Weights of a small GPT-style language model, trained from scratch on English Wikipedia: a variant of Muon for these matrices.
MLP neurons of a small language model. Each row is named by its layer, matrix (up: input weights; down: output weights) and neuron, and shows model dimensions 0-127. Each number is 500 + 25 x the weight over its row's rms, rounded and kept within 0 to 999. Numbers have three digits each.
A block is one neuron, or neurons of one layer that tend to fire together. After each block is what it responds to, as a language model described it from the Wikipedia text at the highest values.

L3.up785:547493482465539504480466520504435528478503498530500483455484480483547501503530502548501493473488513497454491504536526477435530494496511535491508515550481497501505499521499466475503514484476522478455515490449473502503518520541470490505519524506515514477497522479444476437484475516570476464500485477447517517495486500509514461475541542502495530491502504509500509533533496546459468503506
L3.down785:513543502482494480512554490527536455553491510487539475552492497536469456539512526411489542513500486466499498489477503466537516517522461446509506546492491478493498485494508488512487483480505507511523485529501544511480453480461484493478477466478490512519531509497556503501469502486472519507503542511524508529489448482460466525492506494508495455538484512470517491486480476467536534495505
L3.up925:474466466431526458537471503494442524521497483497546549487577506488542480484483510517473506474469531473449494485481501509500526490504516467505530517496516488478482502459534479490530502512492512549512539455518503483466457516512464507512511475566522499519489512558469479492507512489522488437520511513474524486507484499517486516507509458503481505498507524534532500490497533441484492522499
L3.down925:551569479536519481489515496528473445497521503493461452542478532502466499558487548475475459476475533504499498470499485496512482510476497535475514514517487495521500528529521543491500503514479505478495503503495496519518491451479497499528469501495526464525485513492506532492476498476497531514490526519525554486494510524519501494489452462502519476500504487500534478489495516512419546494474
L3.up1082:515483512459469496507495472501489551519520484515521507511477511531504528502439477483474522442513470482496466506444482497465533495531491461533500526512504512503450450456504513521518446509506512527468528513456505504538497500510513494465495482508546486510522497516472501476514503509528538467479491515489532519478503510554501500464499518505491505494496467567503572509496550484521481486519
L3.down1082:511487483489524500482543477463486513490524550474503507476492440515460444540516465496533509517459477478551507493543482472529536541469499516539490466550524466513501521463497508569510494492476502468517504524548503468505524523474499497502470506479500487525552481494504488516490527503490508507510513453486494483467501485485469532492512541504498549513530477486462485494538494469517538461522
L3.up1282:477488478507496500501492498540441477475491491527470456521541493461519497498476510490492505455498546533516502467474446498513489464497522503482514486490489504487462496539519530510497493524508551472514510518508535471510526486521506501481465494482499529495510463538486486518519498518500496487459501480482457560487480491507493487460542475548462481535479501501466486508468513509480468567486
L3.down1282:505512500534499558527518479461547542523516476502497539549492494522478482507473481543515517469473495467502486563504533489504465488516476517494491498500511467495535486498490517481515486507454471506478517494462500503486504504486494495518468556498515533502518520431512551467540500491498468530550496539428532484494495516505440523480507533455501513496512499507479487500513534502534485484522
Year digits after dashes

L5.up169:520493492503509530527498542495455480506466452514530466482488505474524520521494495519513513464486515510528497502464509504495493520510538487478481480492533470550465520465531485518489536557492505508496535490471532485486475495511437538495542518457518509487513485492514466488513510421504466485516461545434537529520479493513465485472514466469476505480507463519521465465503471528503511489526
L5.down169:455473514472488510522479533508496530514489571478429524583477488511500470473477522505500489486476505491533471480485535511515487499532498517499480529518500539505490557489501504495508535519549488522488524511487471511498533537453514501506503492506492505488483526469519518491498465501499485463488491503493509501516494528517474481511507458490490540541519488508488468523473469523500465486510
L5.up436:506485511498487548507475564550485482515469514544494475554474480500520480498501495513485502476457481501534566482459526502507505522491461515518505475458497498481512525479520521489502484473463505535470537465479447451533527494526496511475515492510496502524528506499458500481482481472529468497515458506516520503503495500501457479525527477468526527493454542482521520483552496540496498510554
L5.down436:496468522478505504450476529480496527498485491503497524496511532508538497466541517497495505507468524491493481551512516495503476514485503481514462496467501504527484503515517496469505489481510473502544518510535532484483459518479515539481493474484507488472494508499579499486537457530463507482433518521500525504479473486500469539540492503484534531520473456452552511513553511493530441507504
L5.up449:480531499485514519485509519504518493495464494500492486491479532488546544528547491538487499515477507510494512489503482488531502496526496532521514521481526503466501511576476509484496502533485469522519512464467417528482555544440475475496502500479564532520510511515461491461450503507535523485545490482484472494501508465497472471503510466486463487515511530505524518488520485536499505514530
L5.down449:505473550537522472565499490525487556496495493501503474492494558451458455487510470462548489503525556501495510491521500529457488542526499515520456474531511527521508468483505548505498506512501473488513526530483472517513498493469477470527475465531496466510453515499547514535495428500469453484506510488489492498520504432510529498504477528512523524494494475511492482446484507506526483477503
L5.up674:502521509488499496549497528481429512509488507535490504492475496539511504497507444518502482565522462479501472506484447476549544466519512466533490497512539499493562472527528533490520512507503492471471507530494484506515513543472457479541490490449488515524465494451497514502516543534493493489537500525509543496512445508513503476460454470484484511482503531480529499512505487520494503496498
L5.down674:492499485492511578498467514458567477497530540467495509505470496499505514503544471442485485498536490492468519493524479488473517516527461535529520511497473510531432511465525483487493513518469503484505467461497510476473456491477471463502508477501467519506541545521521485512500468507472542494498494522489504480485536459476500494511501492470488511523536468530546453511458509484484485485500
Leading 2 of 2000s years

L5.up20:478467521536501528518460539506509481485488505463495503505549503506540514509485469463482465454500545501493518508540480511515478483478502524493491494497507495495492526478474513515517490470469497516498493529513492544549525482521513482463552505482489474513457469515478492509475477529493491541512533507454497518519529496487528485467518456567475479504497466504479510500485491486460494489481
L5.down20:544475482490478504499512468509520518502510514498513495499489527470516497499492520466522518549478540533512482485483509476446534551507507527477491471512495500494524476482518467501499501471456510520482523470451492508497478479477502506539505484491490511545505513463514517495528491512525493504505508478478507559513500526529506484465535468504512476511504461506475484536454506535495480516558
L5.up188:555477514443487456540492461494516495499495503485454499550531467502519567488506474515543519530487505540521509489511506522472514528493488489508487499508536486489517530514492464531529495534491505465520464500528496456498490531520503496483494515500489505484504475461502492545505479494513513514527507508507487500475543531483538536484485480540488500520480508485438477485491525493472479531481
L5.down188:515494535475505503486515513466477491492507540499511490504517485507511472493474525514500430509546495495494511480475543548496479500519538498514487486460469473483517502500544497513480543476534464490510440508468509456488497447527525517476460531475506476495540503530550539493478518523540543527513489523453520502517480524481527481505520497488511530506435481490534483516490480502581493483525
L5.up214:507517513494492474452495486473501474585481471524530466508525550494533512520487526532514481427480489508467511495493523464456534506518504491503505513474524507512562521467484533580468480492532507510487466509497483462511524529478513482481470501493524493514514485466509479493456491488502501528543480491495487498474485514523539502489476498554458484471497487490484442524532488487482514459491
L5.down214:502482526473489494481539503487477505487547510480559479535510473500505501475498481470477499454486528494498466507475498498509495492504509538490538496517455471507522510548511496536466502488503545499505497528505482503515549506510492533466509529493509461478508515522514459480500533500452486478486532526480512463485505510511530486536492476508516477469488520484472525481479514503478488497494
L5.up259:474505501505488491494523470532500494510529495496532481527513537506474501528506497489517474491481547480514484501450514549470485543511496469515485508526513510495500513508458480514544505525494519514478450481505485492529490468508525488490481460475516494517546476518432505530485486508492485513514489504521517447519567517520523484510456552552461547457455520510504503506472484520544512512451
L5.down259:529535532515545502505534499515482498520515513496484487483478515489514508498519491486475485506460516530535480476516520511499551462465506501445501489476510511490473507522493449460490539486502496518481515527522510527500481479491510489493512466537495447475458527507562534459509516503557514485494494487506489492448510504463471533459562478469503492506543461508533468481557555483514482520525
Plural noun endings

L4.up395:533507531480531468510497571521482561501532466478496488489539521499510496518502472500526555512518536491541499537502509486502564481487502494490527554497505467484506493483516492493529466505508455502479481529523490510482507512495523486464531495506525498470462472527486501487466507510469488545499497486480511443515487489475464514472486474509516498533507508480472469518450478457496514503530
L4.down395:502478525526479517513535517509535484515505503543514478499490510481492506455495500529483435487478462472508522539507495453502489493474543494493476514513494543554518540528492515501428491498516455487466529501477487495501502514516530483471517498511487467472537512486508483474467517517537539509488530473507491496523508503513494539497515438516500502491496498512479533547489507488492460552507
Mid-token word and number fragments

L3.up435:502493483494509519493504492492501524551538496526517460504493520500498516491505504474525509444477529540511501517498509497480529492502500521520464490526484491527516521538520491552502483461466531520532489497496493473500514515488526492485514499497497490492517437505500512503471523504551478509530464523478493464478530509489501533484491516544457485483448492450495482509511439500491488476495
L3.down435:479553469491484523484507481485434498508532489488499485534531477458474500521501506496528483515447480475467523495495458505492516507465459502496442546496489498540522494494495519547483476452492483456551562514519468486547480497550467512499475508463460478472532494504518492497522514503516476525487517484496510528519479509527530483506494518535455483492520521474522495504471457540479484506462
L3.up810:477535502473502521511498494503516510505508518543553539528539534574500534511492523455494563519447514478485497551529517513514486517497495490534486472519545490476532478504479506524478489505501499519471525470464517521476485503505471462517494484516497437483528480508497537498487526531494496488488488449456507508487503471476473517456473502463509476547488510534511499512508474468459476465473
L3.down810:509502492495524523509511512446477475520474474466501501476503446441510481530513470533492490478506493547540511515509500515497544478465534515498555518507476510467508495530439521542528489487501526541460486531528471489532522488478506469505503498519475508505522417493529520508455462537504492494520535531510539540528503477495521513514500525443470452485521510517505547500487483505504510511516
L3.up1219:509571502504467503527430514491471511486477483490531485559483472511514494483480513498450496482468468488507486499534488444528503478507457505464494518440517491520464506502477489521488495476523558546504489472485484478511504505487499501524533520519480560506521491487521535500455504496458448515501531480486534486498501527507494471489495494478482502526476491525545520545501531462486474504488
L3.down1219:520521464504487478528523488488526476470543467516515508486520456493461455485472497515519533479482500490494486464469501492500509476507533477531460515554533525502482511448457532546513487479537495484506494478511504506466504517540504552511472490449561540501425532511511476522566460474494515473497556495502516493489523484471521521495502473522504522496501519471492476452474504516494501522482
L3.up1429:513541479500490503461522488504499500539545476506499463485529461523487522473514515475517516516476504520484523537522475516521516508529474473497487457490508530504516494483495509499462452521556487526522449499511478505495496519492504456510453509509515499513543478506532483504531527523457495535490499538468508525501489542522498497455515540553486460511489492500501530585451472484481455536476
L3.down1429:528472470491451484504460470501496500477527482470499507540499484462486441544507476510539540493528507527529435496524515512473485489493499522479535522538490487472521487479484493499509491506476514506505493501526506491513483473494497482512502561494503500503482466513502449554529510526556534473481518469532511503513524507467467455517509508483500507487536493533514522516520537474452497451474
Word-final suffix pieces

L4.up1142:491525518475485490490452494513505510537481479496562493503513509491464518500521509467502495456499483509523551479514454490514469499497476545483465457517520523540507557486489495484546497496481519465543494510548491447528516451495471537492535495494488457515528461473529493493469535468502493511497535466480511488534493509507521502481481505497473512566441507514468492487526454502513501462441
L4.down1142:498535515477542505482549480484481542497557481481515495475503536468549505499500499499477514532504494493542475512457497486515506519521478536498468482506481479499514513499497476545469483491515480483515501538501525499496500503515529545494464518511422507462499478515509510501494492501460473541492508525500470483464492519461529488477518479539482524491574471449536467534476517470493444536497
Plural noun suffix